python train.py --n_layer=15 --d_model=512 --n_head=8 --n_kv_head=1 --head_dim=64 --d_mlp=2048 --vocab_size=39909 --activation="squared_relu" --norm="layernorm" --norm_place="pre" --norm_eps=1e-06 --positions="rope" --rope_base=10000.0 --rope_fraction=0.5 --qk_norm=false --attn_scale=0.125 --bias="none" --tie_embeddings=false --parallel_block=false --init="trunc" --init_std_qkv=0.016 --init_std_o=0.00291 --init_std_up=0.016 --init_std_down=0.00291 --optimizer="muon" --lr=0.00637 --lr_mult_down=0.7 --beta1=0.95 --lr_head=0.00383 --grad_clip=1.0 --warmup_steps=200 --schedule="wsd" --decay_fraction=0.836 --decay_shape="linear" --final_lr_fraction=0.02 --batch_tokens=[32768, 65536, 131072, 262144] --seq_len=1024 --doc_mask=false --train_tokens=793300000 --steps=8722 --dataset="wikipedia_en"
MLP neurons of a small language model. Each row is named by its layer, matrix (up: input weights; down: output weights) and neuron, and shows model dimensions 240-367. Each number is 128 + 24 x the weight over its row's rms, rounded and kept within 0 to 255. Numbers have three digits each.
After each neuron's rows, "fires on" lists the tokens most often at its 100 highest values on Wikipedia text that the model never trained on. A number after a token or word is its count.

L3.up215:173137128110157134128114120107139111152135135083120124131149132139098144090108145119150119128131167090104136113151119116126124132185108123134126119129147141116108093119137141129143156115146157118137143133119122151146171138124157100130127125109119096170084103129085122146085137160155125145100145096082116128161120119108149078097146132153145101176100163092150086130124129112120102119116
L3.down215:147110162139134136096134100122112132152174102110126118125129110146120167115131164142137123173140125088125134126114153133126143146163114113151128110097071176130149135117111115125120155118123166137126105158150181168117173125121129129126120099119156133172122095109165149093084113118127137179076125118126190129142116142172123097071164151127133109098111136141135108140121122157109117102108
fires on: "\n" 80, " Y" 19

L12.up1855:106123148112150161163110110121126132152138149049156106125138119144103121096149136123134071094134163148118143068156138144141171121179116153178136101142170097146137131099100138105142109146124172143128118087139120142150123146130077149151107134150134121119127129118105127159119161123120122148158140136153132098120132138113150084164090098118133158165153069120166156147091111123098116112142
L12.down1855:105130133135104137105140133132125084139143107132097093097137178124102064153112131119154080148100131136137124138100142138125157125109114122196125114131147161117113150144097122253090157123117139123134137134130132133129104130104127124154137115119123101070148150115079082142120136119154123135136146145137109103124140110133116126137157139119152147157135099094119114174125110156148117119122
fires on: " |" 30, " \"" 25, "-" 14, " by" 9, "," 9, "|" 8

L3.up732:134151117111151148126114126135138096128116132125134117127093107122115111131143163099063188083121155181174146126125174147139118150126123171166102127098158098103155140135121102140079164131099109107126122120125128066134121120125145143134145137133095115121136184144136109185097141147142081133147137121114125195142142116079156115119139133111071136138085120107121151129100118145150109110110
L3.down732:139113061134095110103117136060142123073142128165136131106104109136130084132108145151121152100133137105161100179100140092137057141145093096167136099133109125108092125083151116128165116092142141160209098102089140132100107077130120158149126132080128139115149103141155140150117110133129126127094122146136147125102126123121146151087142098109157123155137151105149137138147138117173156133148
fires on: " November" 14, " October" 14, " September" 12, " 2020" 4, " July" 4, " February" 4

L3.up149:146142090126155130137102141119139078126109115139124116146103098141112095154146123127079156123149166155211163120131158104144139134142127148105104142135148103118146105139155113095119116110131116095152116073127107100118022144110125067141136155129106119132109108159096103161145154129081151118127097114151142135123104143102125127119107107112106084161089138143168130150084084139167161128106
L3.down149:143140099119127136108127167129112133116102107128117100134124135126110151112151144144117159112156131141184097134118155104123107108091125083142119101125112109113149163139144095120144104132150114177125121150126149103122112137147103129130126136120097116108150149150140107176125137115070152111094118113103167127164102162096110152135111133129151142135125153157099113153110138113198108126198
fires on: " June" 16, " March" 13, " April" 12, " July" 10, " May" 9, " January" 9

L12.up843:096135109125114138083095116130132133167132115119164156110172124099125103102154137141125126140070146157099145123135111098122105113161148108132132124115122124173138115140146159098161094132124084167126128145112132085125126078105128122127146143135121131117143139145104160104116134115158125135146094114119121119148147145111094115103115153115134123153115158105126111102125105135176179132144
L12.down843:143121125125115112106102124123128110106118163149109162162142133130146124137118121133130131121099137194127133103120087095124118126172109089120147149104149129160145120153073158104119061135105096129159102127156140116113142145040141150097188140160151138116152147125095183090144151144113150126145146135130162136102145127166118137127148174118136129124138097123113129112133105132158138074143
fires on: " University" 38, " College" 11, " School" 5, " MIT" 4, " school" 4

L12.up821:175151111105123157134115072130082161101121137123136129126115122105092113080138133104113145121166114112153084132101125107139108091122153136092149183128130147154115146104136078128112169132193169118147144152112091106056085130147143121135133116050160118117131109125127119105140086114121123111110171108129155119111122118125097098121131104154192093101151124126087129156116116127111145114140
L12.down821:079122122140113151119087108072073149125101124149147107147148124146127125100149121134142087093122163103090118136129084147130129096135133153146139105114116139147134127126116082171115140155113102083117188124138100132165114127102145106097118103097151087107169178107131133098139087125138134123131131115101120124125126172078111148109106095162118123118131102135127134156140142140136096113101
fires on: " |" 75, "," 19

L12.up634:152145115149137147124105088093140130118139117086137149158145128127102157143126120102159131100121179090116108135113108120095142134126155096102145161106131159147141110114162142110112138152153126135131136135114146160128109143107086119111155124104102136161135174116107128146123144120121145128136160130133145147165133166044159121117153159143091126167111147124147148152111127169159157114129
L12.down634:152060159137117079127135146094131101148110128123119144137101128166164103108115141098131101108171121138126109165130147095110134137147109112163153150129145172119140112112150072124127117129115119109110151127132135170139164139083128084120095185136141126147147138133113121103132122120111121117131140134165171109092104123107120147140134110136179151107089167169143114157103135135130146121128
fires on: " |" 36, " /" 16, "\n" 9, ":" 5, "." 5

L12.up784:166097130157135133104179147141155123099118111149142119105112159101105094147124123139111122132127099149158144169125129157194148139097129108151146130159093108146138094133131068154105115161081143143127129136111131126135115123109149148136119130150133163167122093117100122079126142120107138122123125087147095137142136080116083183116125144113127146114121135137159152142163107109137155087089
L12.down784:121155119144149132115102146179123107132108162133116140178184166118106100152101141094109129124152132126179128128154125140139130139109145127103109157127111138101127102098146139144133102142152120136122134135092171145124151126136149141113113087138146153175138144149121147118138079128165116147159155167110107174105104113167103111103147124149147118129134090162113182107165152157081083094097
fires on: "." 61, " the" 12, " |" 5, "|" 5, " X" 4

L12.up526:139106120119154128138147139146124151148131142122136114096138130129146108138158102130102111173136116143122160174137090153142135162135119126079119130141123151178125140116153147139141160147091132104138139128120086121125114109121148127134133148114141143115117070108153107132117102132123179119118090082173126146129093133152159106180137104166139136138145138133104161149164138114133106142116
L12.down526:115102105114108127135124124065106128103120139118128108085143160118109158115124096122178108142138146143154135139096159143122140167146113130121129135145138180119093120173148164034074160146150130127130139149130145148101113142136155173124150132114123104114127105127138127137131122093128157120129136119123097104138144126091128123150134181190152151175125157134123130133136113131121094112110
fires on: "|" 36, " |" 29, ";" 13, "\n" 13, "–" 5

L12.up139:144131136120101121080088130083120146148112141122125096128104127163128076125128171158148116147166113125137152115095134117171151138139111146098108184134115061142122094169165133140126152066114125103109128122162167135118155125105132108139147156111142157113134161118134136092166129114104123124087101115158148082141110121175114123095101129112127188087148142160135111160142106118111159125103
L12.down139:150131137132109130133126142109116166140140133106156092165106108115117124149117087090160101133113146147117128153113144144121103126104123120136112157146103133129128092147181076173098116097122158143118135098143130131149147174117098182149120108129113110129142130167114183150138152099093116169123126069147127130114107181109164123165121123160151153099105119126136107130084104134118143160089
fires on: " on" 54, " |" 6, "On" 5

L3.up1371:145152101136119141125131095110103123138101130144142185111106156125126131141130070166157142114133161119131120171119151141114092154136129170101126128101132110135114111125133119076128128109140127131103098123120156109103111121108112087158115132137118122128126138136142106121103104150164169129139106190167112071127147144108142106108133170154166095127196112134109126100124114167128142133146
L3.down1371:135106147105109108138102121086065141135090133139145115119123133138141129158151150114138080125140133128142070129145115135105141129127124096151150178157127163136137116152109148095088159114175168156130131101105154118154110152155119149117106131106113116136122122141166137096129074160131173143133062138134131102110116104078106114129162154164137135136140150113147135093077109131160152143110
fires on: " to" 57, "M" 9, "P" 8, "R" 6, "L" 5, " until" 4

L12.up120:176150156144128149114174134076122100122093142137171124102127133080176096162153144115128113112118135119125175131137145102160160122099125150129171145136100111156116112120125099108067160150132121135140141164124130124120124144113127119107113083134143140124140149138122143121172095072159100100074146143161152126114129108128046114165126131107148150070139158148124092130137150105107139117167
L12.down120:115125131111103133111126162107100163125127101151174130092156152123136145106110121106131140157136104117105105172087111108151115117133121116147149088125123147116181106138103134255106172145159128117167127126138174131121104099111153136117140135133146145144144127095133131146147164155110094135109090123123163139144081114138150119122146154124123130131100153138114160171140185082167134118125
fires on: " |" 50, ";" 10, "'" 6

L3.up1657:166085128141113106135071154119110134127076132136122057109181091119100134158137120126140129176103098126131077113106155157150108121171105184159116094164126093116139130152152141131117169160134134090146140151132130112138131109160135142108116150165123102149168084146151122135110132134157105156125149168121156138134101136135162119126132156115126102174140034157141139137142131123099151164134
L3.down1657:173108132143113054140110118116100112137092125109095087112159121119115132172124167083115122163109119109109093148111099102156148156107119172097079067144130119119122155181125139107090182146169131169102112139104065096098174111135156110118128129120126133141134111113140094121122131121123109151135136145087155109116092101121158125133154146082140089142143045137134085091116132127114141145131
fires on: " M" 54, " P" 28, " p" 14

L12.up446:111134147094177088167120126111129159132164096129137116148172100100146127137128128167154173143107103077164073120093095067136154116122154133106135098118141101158139128150116119154109138146130131110121084126087115132099174159129130144070164132165093105145122076110184146111114150163133096139153146133159113112116140104149148113154140117137136155153157103132142153148115153135134133130113
L12.down446:122147111139137146172109091105082165105139091183162122122133107145115127102150122124131097164063141090115111072104139107148125113121075144148105167138133141135136177159137171102142135143112130161117132110039135098110111125153128104118150132152083136138099137130153160097139146137147133119144152119092173116096114086147132160112153078166158155150129085134093140150144116154152140109119
fires on: " V" 62, " v" 15, " p" 8, "V" 6

L12.up687:147134119133130082073130108088162109147100148148130080129138142138139142147166181055129113095126099125103104121146087121130124117159101146130157106130158153132123113111161129116106143136135128146175113136125117101083153143144104121117119142154139136110158144117129099171121131140145089137123138122170160113133142163163071104098147123134144121103157081132095169078132160114136092154147
L12.down687:105135137094123123101152127081148131123088109136159135124140145134145130127131129136101143119170115114070090139121171126108143104176121170155135146164076099103104107133165101127092146175119189144131074086107144110137144137145078127149083150158128152101135128095133147119143140107179170093120150092152117108084125105114109131129106182113150151150166123079148117126093057127175127132159
fires on: "\n" 57, " s" 10, " p" 4

L12.up265:124154161141127133148137118110131155140133101128135124126105108154099131134094121119144133172135141134165171128116106125105111161142109133145135143135154084141151139130127124105176161095135132123135147110130129152149144184174151136140123130108132138143156072141211167128118126159137149114150126078186092107118113131115164142188111114116126200151067166103101097154137135121174123133186
L12.down265:150091148102105136117109159155129140123127122099109096097131120111138114125109113130135142123145165095091129150128158134167150132139105129150129136176140112111140117162119145108097142137120115141110155073110124174151119184155090163148114157174155131127125127141153062150153084103105126157137083117105117121128118160131173120170143125134107172118118111092112133100125158146157149157142
fires on: " |" 34, "|" 17, " P" 6, " Set" 5, "\n" 5

L3.up728:150135128140127131113122141124162124112140105143162125119137132131102128140142098067122116073128127126126135137133111144100167089160114070084135142147141105163111155140193155137099112093126112086137153167129121096102114150149101121113101116101102116127123148149123141131189132154159134153119158136104121135181123133133144116132142142229117122167126153131083064143135122107111143115114
L3.down728:133136143136130148124134129118146114170133079149109180144136138104142112068145106103104082134109111130159080139126095095136148101174119178120122129147104133196155138131135109132100108105083152154137128152128163121111112103125154107144152139119132096159112133142135145112141151131128169118152122145095126154167150099108101143130117121148114145145129132128094096171117110141133115116152
fires on: "\n" 26, "===" 14, " Hal" 10, " River" 9, " Har" 6

L12.up1902:125119137125112158141138117167141138141157122090124111112114140148100164100155162117114106084130088114130122101168147171150128105096172131113131124159171129111127096095127113140148090125127158118165120146130090147123153148093113150108132165205153113125173127118142164138170128104123136127152164127116140129113159106111102132119112174113118171080140134118132127145154133129116122118146
L12.down1902:124140129129134127170129133115100121121134130153128101152114144139156120124156172116143152140110147121133091139132116116134157107089126152123134134145132151113146104145124147167088117088143152135121165102141149119116125130161146096137137112132110130127078117118096135087094119138110100108154125150092118095150143106140174126115134099128153166108157108162125150137152138171114125093126
fires on: " \"" 88

L12.up1433:143121111145122121135149077081127103151131166154128121136102126171118122128138152118146178123184146084133090157127086130110137143102105158133075125121112124102124155172122107152122167129079143140124097115105131112116164094164125124105164165169140109124073136149122132144103142095114149131157146125202123114126094148105139115128128146113144107134157096082116130156120098125149130138182
L12.down1433:096126136146129135090133126128085143136129117140121136119135137193137161119143171101139110155113160122087159106155147128156107138142116160171138132132106163127093113144069110167102166125102101139149117123108109101115114080105096095181127134127146139157172087114169134125106121121143147124169124136133106153138190136081114124119122144097147143163134131112105105150112117128136093114159
fires on: "." 22, " F" 17, "P" 12, " (" 11, "M" 9, " J" 5

L12.up1386:109154066112132115141118117144170134167120130123154138122132190152153115133130161126103072116145107135126099154152151133123125159142158167133140082119131141115169113117127136139156100155111214095109112137120150112165116096120120167087111125112171127163122113177120145154120109138148165165133154065110175139107160107121075080139142102157101148134128088140125132192109117154104095160125
L12.down1386:146112107110141137100103103123156165094108136130137134090108109123103113148134117118157101137158104145095162121166129143118089123146155090086100165114130128145085150119138143088126142096143163144125127106127119094124159148139128108097129100125113130124132130174175145128096133116169149148126179114147101110169160128141149164133125136109163118129139127136128132113074138128128135162131
fires on: "\n" 66, " \"" 16

L3.up1709:160108091156126120155096167142125086098133124126122148128124086153096142157146164081087195137140132177181137151162182101125147137134128132108128134127127118154197160126164113108123131127157126119185126095116101132105057136152143106107128140131092100164106124137096124145106116112132137114127094112121159150119143112100131132111122160154142092154089142116134131135088097122156151145134
L3.down1709:144145146122157140156117176117133091124159158147105122094120137125101104096138148128117171136120165147148124174117160132118148132094135085180140110115142091144142148115146115137118093121152137152143131104133152132102105113112098149092129144102076119145130137164117146206110116106078152102094131085124142073175098148134128145114137112116134136132113164135097109153125137122187144135199
fires on: " January" 33, " July" 24, " June" 15, " March" 11, " February" 4, " May" 4